Weights of a small GPT-style language model, trained from scratch on English Wikipedia: LayerNorm before each block.
MLP neurons of a small language model. Each row is named by its layer, matrix (up: input weights) and neuron, and shows model dimensions 112-303. Each number is 500 + 50 x the weight over its row's rms, rounded and kept within 0 to 999. Numbers have three digits each.
After each neuron's rows, "fires on" lists the tokens most often at its 100 highest values on Wikipedia text that the model never trained on.

L9.up479:573391518487460503583508587556461532518517488516406554409410522454487488469493467456472511489572567483545478520377575454520556402442479551441536508500473477543544509548460569479514656493447528465497590553430517450478526489591468438525459532442403465544546534486440529512458433451506461507497508488505523482528573580504412491455569458537528515535558470452532519567602530445424493522489488564422570461458483476435401584596491459511373494453487487445465558506576550578484489433411461488526484492542518546559570572552525503485479523478397481448514441560571438517518505434508440473
fires on: " so", " com", " Co", " Ro", " Go"

L4.up26:428644486527494540525493490532444616535386474460467483531494536549415520464513493387544526445456416523494462564594521566509509426527490492488538550503458555557466534543464427484589517534463462591463518496494464531428564575544447475519529468584467484529527383491486452545401481578495537480480494480470547458554515543454440554513462478493515453402511517482459465530557534517531569528576487448442449503496431507528497504452471425489499560577492526472505527553523502515485492537622550465440507420554487528555511630561628531452599537563536537404509522469535602439475508588469588535
fires on: " | H", " |  | C", ", H", " H", " Act", ": C"

L7.up673:406477550485490498504404518549445521450509521542520440552450521517554488522523563517483472560608565487573552443527540457408583498473482521503466480489586547517436539521556518445545523516385548515492488384535460580523505572529561495503477513515529546483468610499510500440469506450550457469404494518464524402585377437522506473496497564490515415568389479566493403575467523566589375525529409540424447416456453515549465442466450499462454526564482540474430561414480478511545522493466507540531500511526451565544478526501480481443449365578490457469520492489400527486429454527488534498
fires on: " \"", "per", " | \"", " Arch", "ic", "n"

L7.up977:536471577487489439491460416585524617517533429576484635530488539501502561408408449474535530492507450553561459444646489418490406487504422526510531537526518533548516493471480553441497484458475516508432390441464586450561560438510543527511488473503561445456542556577478598453489429557510468504450455481507473497408508484501479541511528531490491417542467456510525511361539456549538520513531529549512393509587477563522474517450541578553538429472522518495544502395485506567409473509464551538510439477514470475400553503540436548445468609392565447558462507513368537394532510561496478545
fires on: " b", ":", ", ", "–", "y"

L3.up1218:448492471484399587537416461492479479450508523548525588446524517504471504570486558459519470542536575511500476540477519498598485549456558559499502439465444459549584547416480427517478504544494521520467450530385474480432403491520396456508477585516523519467542519455555419488472474535588527429571418580559572548515503466587605481516403495591508476529484503479598503414473549543503449552474456479463530545496516495587451492485512538452491478440487529624583437560529402491423476493550469540518564494477445495517435437440483571532402518516450505390486572448582612470530503414433548471
fires on: "ly", " very", " Al", "arly", "ially", " so"

L11.up195:517538611570537485465466504501528432526450651510541554417447473467528392494517515561444506518458449493491544530510430418528477551504460474493532529527500536499413447495470537539584426542529558501487458475423519505511504548547492561487430499526514440582516443584494532502503479497548473475456561524479549519548396541481486425438539484520459449465486561545528450532439502608529402456439498513484533435447605510586468540492584522460552538495517694475446500509506485528569500552410416508453451525484528485423489482487505489577525537585446535529475460518602513498530533591518586576
fires on: ".", ":", " | ", "3", "6", "8"

L7.up150:507432589524579536507601490520435593500554494518521454446501476522471404500500479469466490530452566504558535549470442510470447540558370429524522431498571467544446449489538467502494442519503471585452514442594458604463550499446542506438522463562438493435476522468557594465453488530436456515603559501517597489447555455552485487526481523573528577548505458593536537492458460418471456436562527541446436493494540498547573563476529469412504567588495397571528451504486496502533589496393428556596524394554581453493555488535403446516534406570494561598498612585490522495396392527467488477
fires on: ", and", " and", "er and"

L7.up1264:481454540564408525448560577520487501429511506453592416465558529474479457529510507567425427550462430483458566448549486535478489511561479496404443501451397522452483485538487511581531589545442463491382466487374553596584527588585482469496462449527485567610513502395534535502470497454483461453540524483475520500533507561523491582538579550474498437526391568516491486508526528470509422547469553525479538437514521512477510550492539487539513466465460388525577471569452457428482518483513492484452497512556503439378561444561522409595566507489567525516475479570506501519590511577582518492
fires on: "ar", "re", "he", "te", "ust", "at"

L3.up438:407516552502444481480422575448456488481431469546519495527498493567472564425535324581491551442439442442479508635472564470474433446435513455504455450595469429561554449568503510536571443587441584549501480509493411517545512536486464546476568484533530593513480482459505490464430473560512533498409565569406479493432506441573564476473550530526500462471431498533531527464546566468512409446558502556394497510499458436436451482465475493483522546411477552468537549495539452572586534538488552470577583478596518497540549550520532549547433496469457592489493440597529519510417503460593566464
fires on: "s", ".", " J.", "ry", "arl"

L4.up99:511550473490458484513496468543446494517521510477496440569507502512535499442537425402474406443546483488432549558401618403460490571503475478450434506571516509513391457480586531612487498507454482548407492422401487543494473508531482466533484597504517466514400446460491490379476504487482477586433461493468558515542500541416403545545418438410593543502518482492513540477444580414557486493470528443477609510503558495538520594526521450460534473431502516489554419534436473485429465564498437323509524516450524510508574587549601498437525527549580513474515515521423515443527421448569542530
fires on: " ch", "ach", "ich", " Ch", "ak"

L3.up652:507582640459490426498514520529566498509420453513466552521471497554432535446537474372499515459571495453506387510475561454525429422559457501416470425493504487518554510572522560505486463478530499519544606431531455556499557513528505485440526462504520616537547553480501459409483413545526448572460533456446478374542526461511481504549495388550492527490493468627523459486453551497598397539446522401414593370571500468548489565419483485455538549511574518568547518417511525482404470497496484517473556522470425434543499467606523529522456546440417557572425489549577484454541521560545502504
fires on: "."

L8.up794:406549469502424444486482412417455545506473572508627435533431369489426504499459611504522459437524585491580467543455517513528455539480550448473512510523614571429491484514546484524517460504486534542407452526465579478504414515450490462511574487591524535477477543571504434481489457542472591520532492494617540469521539454459512577435485419484562492432491473475515498574444579487516442585529564495458499488431569541528515501444578525481546527484493500522471513501470495534407536565510497551577536484462495449563498496554450503481576393515467469482404464500593550551566529450476486345
fires on: " ch", " al", " b", " Ch", "-e", "-f"

L11.up296:520522520511524458482487427498490564549527420550550475451490395551530374446484507420417492436544476427568572538511510529428502462567445546413475559542397470419572553458483495580606534425536577474556446437503503561448524475456562607452450467502501572475487594480471523519526510502449519457546502512446516473425442473508469471532592532545449513628606498549485429484504404580390422490423509525487441529562487483563486590544439556489549471437559489411453512470496508426479453550521506511438484514534503558516468516551499523550502509527460471544474510537555516463505423555469479459
fires on: ".", "ud", " ", " |  |  | ", " | ", " a"

L11.up332:508574429456534548527484453495537483498506491530486496497495564506502529441442506517588433430567453536524519513469376465521433528496503519542530490542501543448608514531467489564526540438504446513453510445374505532539424532460498410506475556500539466562511521558464386530519480514560516396487486485519510472540543488478491502493511510466590496520471445530421498558457531451517484494582554518465498475543562544545547390551574454536441553489539521628429446425571457467514500486519446472513487381449492509558525406565605507453535450611539580435426522568527569439558575510585464454
fires on: " all", " All", "\n", " al", " Al", " Ch"

L9.up1134:478452520440473417535518435508602518428490526473459442476483503537599583521591525473408513473513543565478540514551541537424510560515465587440504435406516458511495525507551534451510607499423509562570582415473440544543343477523451443590501483542549504541516503495545429510467489452475490481471510411517493517456528582510555503431505526471522480550396526517541597459448518419561491455484443592447494484527405525557533464506468497458517575475521518438485568540516470484448454337458458473517493475441502458534537568538507453596410468504527480468575527549391543425472481537590412504
fires on: "/", "\"", "\n\n", " | \"", " \""

L9.up1087:516491511497447478494461486462540517507433496539481515512452538453480438470550453605520507552511469483527463439581519480498556510460514497422507401523447512458563535547532603582602465484413427448453486452457512488481519563507608537467450643542468403490577549571627523531494475398528412499551426494571496516419523465623472560518495462490600483457451463516516499416514546462500442533438467463415443554550480557519512507539520499488507499537443460463485538510560454567468545589500474489463580487513447471505465523415448518558547454499507450606584544490590448469492488512496384531
fires on: "–", "2", " not", "ast", "\n"

L4.up92:548570478523425476462495437469475469378469577496492571477543457482436451552407566408553603610565446485461519428537455525466521508508437471414518488640613474528445523489572506570496442505523579458429483459518506539546427519488519525456572483504462524409580512493485522486492554443480532503432593548561472607429415449522624503478470539484510571435419516511426472528451493487525479618497451492438570534476544447557600533461529477440469454483459511540571412551480498504492365495524585446455400524512532487534504571539582594578483504563412413545520485463454570476490507485546536524
fires on: "ad", "s", "al", "per"

L8.up780:396516503541413420385500590560519488458441534558549535536500465621502537503566478538538476489444444502400503580394486447517473414509517555555499454574524509455513553557506452530488487482557512597373562480335414500517502476502494498516415501491511435464500460548551456442547451481390535498535532579499499482570489496479567538498443461424495446517512470478496540483458511443519510534602527558394540518396506387507522583608478454513506502559467449568556501513512526507503555440485466510604549543448570456463487516618564553464519458556505470447453548584584483555478503454433479501
fires on: " ch", "ch", "ats", " under"

L3.up52:435530482531484444540460444440585615489543483504385461428486412575461463535509479524437519606486441470475366528494465473473496493499468409438501469501469499497452581608550517517505486494485537541524606460501504448564454528542501463524534594428510521425518510564526473475569461559556482566454449515435511485520543393513593562611448446474521554499471493653502485545489511549520515460502434493473531513507443420508524488559516490452494527474471535535586491527459430488543451450569570453501482525457512476541499505665519471573465589526530520524412573532484566351511534488502563529
fires on: "h", ".", "ay", "al", "ham", "-"

L7.up895:522608389510518498505463437509488433456468516506415571508548506562423478471490536569537547495575471448451535482539553472398467511525517453394541456517402491543394463507513538525430561478451597490547455539516479444482600589436375443493437501482380518558424530481480558538440525544456479501603482539538526430472521472461488487487482587385522571481505557538447502389434525550523466522603505501456538488499459479466543475431485407508470554494453427444504425452480431561513509458515469646555466549497447509556452492399538452504553481502449471428539528572593524529484469466568525517
fires on: "s", "a", "c", "b"

L7.up1228:511460570544491497578546492520470496523551463450448483488480433491439523498537512611528445453491542535450564537580621500571489523451467530509472447556539451447484511534517480504501458480496464552433408465463532476426544455450475586462594503447463517448449482506450572568506431494566458466496542514487513587454522528440574407566496521480543474455506403496533536515485477519500515446410448442525532511523554517497517370452543494507489505538413568486451446582551544518517436574487504579532540521602566514415397400584455530482600546453489500561518538465495489494484522513619451452
fires on: " to", " and", " it", " up", ", and", " the"

L11.up59:528521440463501538403461555467485541555412501507478474558540504520498666472619474566548460584572503424438492576514531449523527538626451522434502365430536501489509488534533505448452518500550509438381495498492494428570483507489563555495436481558516427521584505551521456435492520510539556521466425428456469471499520488596465546486443562469397591568461432550508511542445463383487503527519508509512537455489456491540518533492542436424465494459476439564514545454494567497518551461497493417497551543528484516518441486559526402630380487507542463550495518516490370513514409480449458548
fires on: " V", " (", "-", "enn", " adv", "al"

L7.up1278:557475513513379552447440449580523442529499425432476509499438539504440473423496521518460532540458443374445469472483531614448457471462594482541506517540523481518546509504463454434445492448478540498547461497471530532435447437454459513510528485514557490463468427508548489481561463464516488479534663447511519426511545499517537496484605556537520488449572500520555489525477470517556370444509598579495500492551412433372411531435491587497512548526548495441476510454433561412507515526539518595576533520520559563591504531577395508495533550492453509522479558431548445508583436499412552554
fires on: "le", "ro", "er", "ar", "or"

L11.up648:545547537492557521399466562537465479507481530509372488495522541436616542451537495460525456415519472451455504533512456512491491414461527527457475472544497425533486408509535494437395453462475589468523526435559510480544357535475498532519395484574498496470531585421509528516460534496497451471444454470509478498493531520484438528483406537551481422546571550524505523542472507492468578516552502400508587627542463555485515531442461482527392414505474469501428561455489528449486519470535493538593476557621489475510517498484533459541410467475600476490500491531483518556553455521497556602
fires on: "um", " Am", " (", " V", " am", "| "

L4.up735:555528525510452445524609557456536505503542572550492445404469517545523468565467529531546570468585422504545510533493504471467411521528531511542527459531557474472521488477464420560558487471483529526502577461432482567425465567378497576484475550575589493469464531506496522469476552623510523553529523558403502477488491496438495436520491600454529508510551413482528527509431480490529517516512521529431493493527495505579569531496543460517509584474536427499473535492485506465502529505453454594521558462374472415551539423587537448473448513471494574537590572556527434441441413582427412449
fires on: ", and", "\"", "- Website:", " Japanese", "anguage", "- Cl"

L3.up417:527417482511450469501447485412578561448481512446531572427513418472445531524514463508550623467486484448434426436439578528484516471458478520436579500437515503527517475557476416514488503371486488544560461479496464542454462506566523522459568566469585490442531512552581570492548443543510455457427516518387536480491587424480538485547524479468498460600524462485461496540504602487601480463434528481465416501402498559545530554499554526477499540468470416555566576509471504407431490502496532491408484519505480548456560509578471468503454505487426583626437479554448549468492457552466492485
fires on: ".", "art", "ep", "yn", "f"

L7.up726:475500483455481501542477483527509481549525524593515466552530528562527595505535465488497501544513562530437478430470534464439550504391546450553448496399517471402484480488579486512511524506438516488412529486383481432515594470474518506465431465483519554489504488600555535511478404521413496476462545469459484489440548536505420484557488474455437516559519582488481612513451417536525517434468494495465526487495466410483479527583521430544462471473483425543644498435482474583518483579465516516523451467487598516490556472502461489484489544479594483421386538645514516517476560435464519446
fires on: "ell", "b", "y", "it", "ay"

L9.up425:483421377574524423562508468560531495543485592525542529487513509475503603485506505616449585529513502451461508446499415444521450501387519497471510512524523567504470534504494496417512487514362539507486483455480510480459471499428533476549457432330435400551615549485492447508484424546555520517410562487453505507541548453437436444446464469526624599486465449464502567622513439454506493483535442455508525533595490449443485603510521445563587498563516489511428468581420538459450485498521472474431427494384456543526544574489567503429534469502502439551532475517488420475524532521641516476
fires on: " m", "ts"

L8.up377:466452506484506434559478491528469559490410505512501495588480482465493491436459443528537365469416521525475530481559509445466497489473457422437478484450517575550430477487533476560411426476474500504465586473476472504497534593497461457501468463442521557503559551568499618531485389556559614452457474436443571505561625614470477459527427521518449436589549527509471485543513545504505519536484542478523407363516510479591583494512486430444497464549442539595567513489481579529472486416465481498531512512586448531485557500553458488533559587483547524486529479603495459520523507532500477554
fires on: "ell", "it", "b", "ot"

L7.up855:616510494403463433614511482573573549533538448459522465479435554429533443456501487586567548449548451472487465554577519435379540548529469513551428510439597522507391446541508582496489475523530460512450525464483532539536532439599461421557507577509472429455581543513489545406494438585532541545439517593523466532383518446444563503497526504493475495492491532522554468444555494519411516496575531594506502589487619477585490495450477552445533557403489539499480484462528485559467511525557504508464387504426478490505449500515583571527536466549580459441617542572420525405430530564546496526
fires on: "er", "an", "ent"

L3.up240:461540414434479496554514410522535558506464475469533530496548508551533468526535490447585433545538543416446570373463464450473481488545518465533495503396456561535486498452487418569548528559427503512429576526591534569439389461424428477530474446461576409559534545403545538525490539515417428475436493555433505489567596533545395456552507551535475509397507463444509472535429594428531502531405630583517469423496495506467522484640536430523517545516529498483584500432546457494536496521516438646559446506541483524526504475495471504493374504516554511397514444576431463598484531517509474433
fires on: " col", " car", " Har", " sett", " att", "hy"

L4.up4:524539574424528484490585462518503539561399521453509428556475547539560531395559494571577493499445451500534525488486514572471536543494448564384545512476502522533508497467551618556440588549448505582520540474545513475590466501556512467565492429557486426457474436503555494420525438568458573541541402550500586444459512499426485380478354432485465487541450489442528535500384501496488568580446521494516502452454499513487494479565507462507562467574521594591505476548489507464464482489466405478511444498526501458536542526502392626502510592476559471512587539510516470564514546519582446486
fires on: "ion", "ch", "b", "it"

L4.up315:534435526547465509466500476488466603502515498570487436550521495533545488523510500496535508504455516498494485532446528509541452534526464475435458459513365497477445520523425514537450427565465548536435479450548449495508465567534533532490525511513602479455412477543518407436443482526590530442425433497516557483437557544572528373588559457519467509438481539498494477482565504587476484453549488559419480469492524488511438408489475490460433547453559550525563482553541455421559496553505568471468470508518530565581566553661404617559478461448512575504496466606568522524495478402535464466
fires on: ".", "ic", "uck", " J."

L3.up298:486567513524513553532540555558509562498441470472518646501444491558473461517542452437504547501536464500484530472498525470488501493492521493476456500540464452563481537518483633485536467417512476560565528506586608586569481563533520451429464450381431448456493509588483477535452536450401508491503582475448537492559496514479597544495505548523412452571446475494552438458517530450584508517535490516451389507634442486531536486538542599452500486503531515525513400443407533552478444504462443561577512490448478490400478445497490466597469513489513427395449577411517474423541419524441572569
fires on: "–", " to", "weight", ":", " -", " –"

L11.up925:512527490596448547450426517543522566423494466438503551437517397513477448481531533558532411477475559496487487459396482606560422475582460510483433481500399485406515563465434516486516479435387607530468535545425471526503468592488536498502434503534429486489458471503610605420504509496494524482531521460462483543550546466454523535529486470593461527618626506499618554531488508552512439573449454484422487500588442491468489545528420588497481563528458439533493575392422449496481453549451542500495557455517584447408544502518562490553440556468475539570533484534507540493450471538439508511
fires on: " | ", " ", ".", ") | ", " -"

L7.up552:500406511479460450549523416504415479465510601515515531572480445451519551550669509498550504563456439446441488550561501537526529509550529511556453474465501510411537471539542546541459522379494550457515626425488508435516547468531509466599460487375461516433460564551435458447459519491554494563484490431555457451533526499544576576521505442466486523434543440595467474493434518579399528537466496513502513541603437400477509473640493495519494553510499530416475467515544496543540556561503417472481434566545371460448501473503542397460454565531454501576489519538577533512509480447474555525
fires on: " \"", "ir", "'", "ik", "h", "ay"

L4.up1148:497513466352527443398498547514583496540494482455493537543531439601458363539432496477513464540572490470427461486406581581449509417519432489545424414548489551479390476474543427432522439575459447531489560534560514487525413557517438546505491519556458582514450537581536460524465543589507550539452528455501501567448448453528403564504440528525450497491491501467518471542519488538544518512470544500499590558472531484526523560581474391421464530535392419504594478620408539525508499438525460543526479570490443551539542486528546478542413514537487461553409502465527523440466524530559570416
fires on: "s", "ad", "er"

L7.up1259:499542460522505545536495537446534468454444552464496528488497502611512512511448524491572437492517530445547565487542441438531389425502515468455521415449444467499491507499522506582474500532500477464514569508464476617498514410451498547570470504528517400456557500538512482525483450508580491553506498575481570510508535533504466442529469535443500580564529534481540517485472626522511457518460454537487518531625535423455515351529502472475507481421511547439531538486390471503404406526503590517546480528619589475499374566563545435473502492537476407478555510513552571497466448416471486510
fires on: " N", " | N", " | H", " H", "H"

L3.up457:495531488581521556607446493430476561572452463419501595468419489620520532545426571590585436517550447519505545480491518497516462542436464420484515462499448478575503511562511529531590495397546535540481449431479544447493552482577484563497437589538491441469590447525470527568422506466482496491467486471509491473521598548504400486581467503385515469517475485451524516565555486455466455529455425452431423400481478386524504480544557430537513549488552524518493504484464426540454497527513519424492512553498490475488486537487496488463559598469568489497488490555430582430432470476514567485
fires on: " h", " H"

L11.up16:534456489532574550561470495500592456538419557531500539447482501568568322460489492498430500610465435477580443533603473442501447508448416536419522415477420491479504436416471464579579523504442522494499544412415433494485424560531448459553445542497452514574527419564509521578397554551517532438483491412549478445497503423477472491542524461455413526574532423574502479542510497535478510421489521456506496428533582387510417480418506475581626496437495589516504589488505505541513617536418473525489542488456529525505460485480501524576476480552529509521520479536554476516526488451512628605
fires on: " | ", ".", "-"

L3.up996:504440423487430485450534461414484482560494488550508528471541455449491530399438440497535497482630536522536474499554551458533485559508452501419466495479566459588533502524419426504460463479647451481548587406548458439486485543519469470587555479594496461454475482515535420465602450546514595581490498552525496544451566506534467474554437552503510426537525487479451516520496584430480500518417475508547429526493393441443457508570490491361545601494473514461485571485415463458473445489536488565527563400524572472510592515537497600415474487560545491511509467431427586501463472553431577534
fires on: " Sw", " trad", " sign", "eng", " En", " sw"

L7.up4:489536430495444499569466430494531503516557417524475489417466493481476454490409418463510563512495422397532537513424528551524533507540482536497487435551551467517499507538416575458527490475387563546494472440456448603589505504519533576429540522495535661520525594507499596523483558533542493452449550495448522507595500505505492608462448455441419476495528502505524470515495527540483487474522493450485543474525488429563447459512570504530512508407530546476577506467417455519514506393538392521559552526550465477522472472604560467483425491396493486509432430442438542446461465588424515629
fires on: ".", "c", "m", "l", "k", "r"

L4.up362:409530547582410573549505463509456518528589467573389561492450464534495552383506523406465495565472542542516542480493468484508396597458445453434527477546409472554452440527510536516440506454476551589534374434605519539519517517368391474519502458466498418636510498454488407514497465483526466518608457482488511540472442538487505419481538442439469539497470479507499457475597568471540466544576485426399571429578450496424509473512519515485521476536513550521488572447471509549451492465553625547582468536646485497510501506498445472507514608502481520482500510500557509448563545522494528415
fires on: "b", "ac", "c", "is", "r", "."

L7.up1070:457442533521465503488529450456510508376550383569452433489508479520494502545540549453526466553459488535468403577478485556480563416606495543480477472520505500491403448465538468614494445445494469517524554566490519560523452539520492479521558535497482513537543405512483449450554454555536475528514503542472488487491504471485534434448434507555480517578457483528556480534519503388601554525512488582476587475485547499518505461543620462523510503523559536519543492472508458451460448424530544471523465481534582434530449602413466502438501454473520419428460571483403497620383407429524441463
fires on: "est", "ost", "oy", "am", "omet"

L9.up751:488624583455485525489422463419449499546531499500522462483499503514509419470497553438578476604527493491479486443561588479568519554468498449538494381512491521497574539480438473557569528483509617565585547543546608523497541538583454574451373543451418416496520449504489524601449444506522507526502485499537485469493488533450483492441483468524473411491490507553489500558497518521626444562540477504517516492518489521503497450552617473562407444525494505575570432506435451536452493595540494474549560506479446554459616458506485522500480499480521413480437542540402426576588481400467464484
fires on: " H", " P", "h", " p", "el", " L"

L11.up339:401486433545509486588412534453574478476500538499487566420512443511384449510500496443557501470499505525639538532546418551503464557419630526445489513594447504427508496510528520552497489472482538467522457435472447475445455495479500419477527629540466376564506528464310470422552463508562517411517446521495550557429483525487529522556553587448510465558408504509531530490479552570511473420622595469495516495512535468501468531528458551540502470512516476536534512507599466582498471510493475425441415455477459550520434479477455477457410490525516503576461560475558507483452497469511480449
fires on: "ly", " very", " most", "o", " more", "ily"

L9.up1084:460534518528518538524494472551518515526498541429513428500517543552385454545504542478507423426573532453530443459565495561491544552546498499546377473446506553527545512493593435489495516494484554514536371519486524504503471518536479532556421468484461471556511384498337537538577561447480387472524470446498594536471527449494481479461501467470433559523524479490470504499477503527500486506523376534549520534530460438510508490559485538517459558573467425409457598445465478498478564502519448489507614420557457411465451397524515480470409464487541502503471435499506530481578482467533526558
fires on: " re", " appro", "ol", "l", "ev", " ev"

L11.up20:472494524563430514535379543407527493637529559488424444484453351396581424485604526512449522542472502359548442532583515519456520584477465543403519569526564453531520558442447619481508502512565500591499459515417520520434467472445529489558484492442495481473470535424479518584560428440443521470555600434412464539606451537506489463465529480522504458497501562545481494460532478578436430510528481485583473450552518466462546477482518514453452593456545579484484463505476341569501436505472519518524470467577538473567461512456524486473525416499503535433458452458548470578454539514518475507
fires on: " | ", " res", ".", "w", "0", "5"

L7.up348:500436429437459510440531596475542531459546439414518477455479513474577456459449532500525457608609522421588552559495526488541560490564447392550527483448503521558485476504552423450510505493548506423554483521432474536497607444593498459554512453381550482436500527474507514507479483539468440546580515462483472515534451508512414533585557506558541500493468527414526518474489461470413428563511553452452413465514467497491410571522518404543544496500399454531537489533584444504513487558519500542482533476542505515490571571523504501473510541472524580480494441607476479576517474479697435455
fires on: "us", "em", "re", "he", "for", "vers"

L7.up976:503531518442542527549656450494553503422472404508458490513526518501596565452556449534539505464461538539602602506546510519491538479512569414482556446606538513589494594450471534491475506521443527509474504518525565474528491489359505513583535486544476474476584585421436400591523459571492451612490423475454563465529501585512493520402455547485436553458466513548523464487459411514504519596617519538498526490522575540492459443536466510562489519476434534481479555510461553451552509461492572460568575588497500437533430441385470486478376488447503476404536503493512481498522448488448446583
fires on: "-", "ult", "ant", "enc", "ens"

L4.up1136:512474384525502485519461471564549447462521471509483537544519585490471477547494556394519495470450493521485568566433504537516472452598556497438529471594495544488534470559456498424503500419402484510523477533533477506581505495487477541470563428471496475459463544489398452526439510587479543504502566475536614499431512504532515473500409371512532499611489529416506405492480474486514557480568558401358513462544507446522528525470494519519478536559425457541547570594595524540493578455557575487550557458514461529480536549511486532562571452450426594467508541544449562511520562525456464512
fires on: ".", " U.", "ro", " season."

L4.up215:521491472475511491529636481632549470475505559523531449461511561563570567444520530462534512465467451478512520474537450560466478472498472486523518562582472565470468494444495557535435614512489568496561479569363517461478546513489442528500545408492494518406493445596563418466522490477532499506482537478486474463542498363435581399540431465439481521551462608406503433415565470540481535534448462499464471578523522505437534467541487420579507519486519480479536520598481451573484465389491531505432567348521454484571469539466475439523465468476505489507507441566563590427538513507390496524
fires on: " ext", " =", " tr", " New Zealand", " und", " National"

L7.up232:491562498526503547454413562499551450505442458515529424458528519585448523535487580554435432551534416455478496571464524500463459538612559520510492445472535541505569519542573487423572560457540483559501505516493510455542581558458512523522511465453543580527477467466502489552519480537498473507537605512506517440587524448534486518518568500478488602569426411481479517519526577548567388544562567440491511491451531534469449456426441512502493452563548476503576533560428458405456499558444471370478553525571479575551546501551490429484413475482577462595396518470478497394500473511525491475
fires on: "on", ".", "en", "un", "le"

L3.up748:521446499527459552484513576476431556546484540530477572576545564565496520527419450521450476487406447515417466531461461565436410558472550522498514528535516470554571447545491504543401458509525424421538542445511564543499559485465481521579500558550555381464527500485454540436458451522547538502538429543583499522441483470529495461451460431507488473529502486536493524442481481458489481459520521478446412529531438406549573454532477464525430605428530476492580506493425468535535541572564501491526602477521378539473493510448495494615393515487485479406553471522451522591609515538455497424
fires on: "al", "ary", "ust", "oral", "ay"

L9.up1187:546504545509556457368485501496420492407418515540514472511477425494482454434535481396571490521496518526505451593486553492463432483403518490519476513527517439584607494517502521526528470448565548523563561511482576512529467404530499455568503515529544398436562446435462480536501399495428498525542610363451443475471518453565466475523476449518540458518575520387544489568374513502411430476498489480446544388471486563525370506531486510480475563522526559442505505527563557515563414605530551491481461511518501537538481586523392559486524513515598551486587587556500480514479475499472465470
fires on: " Har", " b", "le", " char", "ar", " ar"

L3.up110:463507508585449434574453448495530518463438549616595519463391480652364492543488498543531548481471566426478546463486491493486497485575478513453504463497549601468493546475507532477459409515392510487446473496579509542521460495421492521504533532497444461447504480548484468570448546475507520570453484506525491479437472560440540429511479483568454492559376509491533478450481482418405515596458538532565583571453626500527565536473524447476493460497457474499558504518531473429528487556604527602498550509539528528524407492568425538547559386618548493571546547488555485461526533423529452501
fires on: "ad", " son", " daughter", " brother", "ather"

L9.up886:527493462469534525515497626406475404553496439488534430587480587470518467575391574482482494493462523480509511587521525484476527598433488613508569497460454415435466503569492555494444531588476509438493412525549533429481527482378445418508448515432510577473569541514525488501459482530507495454492446620478508489566549499554407497562598514448493584527458466450573464504508509504489482454519439490483468469573457535443484453527481521533485558518503458427474508401545575524455498407481509541569422508526407531581613541514453455520544494522432540485476479455589495513480502619464562596
fires on: "2", "v", " cons", "W"

L8.up30:441418483554477479472530448478496464575509589526514496653482540570533451513466451411419537571573493380423502525477495514452522536479490487415381487524539543541566553417478511477498472455459506498452573478419409525422494498534512503573457549409495493565479426541530508453514454496526524546527468528580557564497540512458536572569491550469598441460472498498538573455470531543580555509460531503454557525432513507485493533588517460430465530524498502436528544562505399488471483500492480463631583478447543511482509461559447499612489404588449494479555510556482544531496651415558547536
fires on: " ch", " Ch", "Ch", "ch", "av", "j"

L7.up1052:519546520486563481493462454569502455563491533474572501445479510538507439488597543545481521476601457460455472542530579456516510493538562561552450566536555422497508474492507425506444465500480455511584567498468558571492475484488528505529536510545467479455449452491406557482491412564554486492487464517489428542461495432543481567628546511480517469503565456586424537437472482561422522509533492449436538569422490463491482455448542508414429521487433532478543511445520552535461513530512505396573399475498406661456468463451537479498584465558615488460469544488636465468571507517459448522
fires on: "end", "ic", "ly", "n", "an"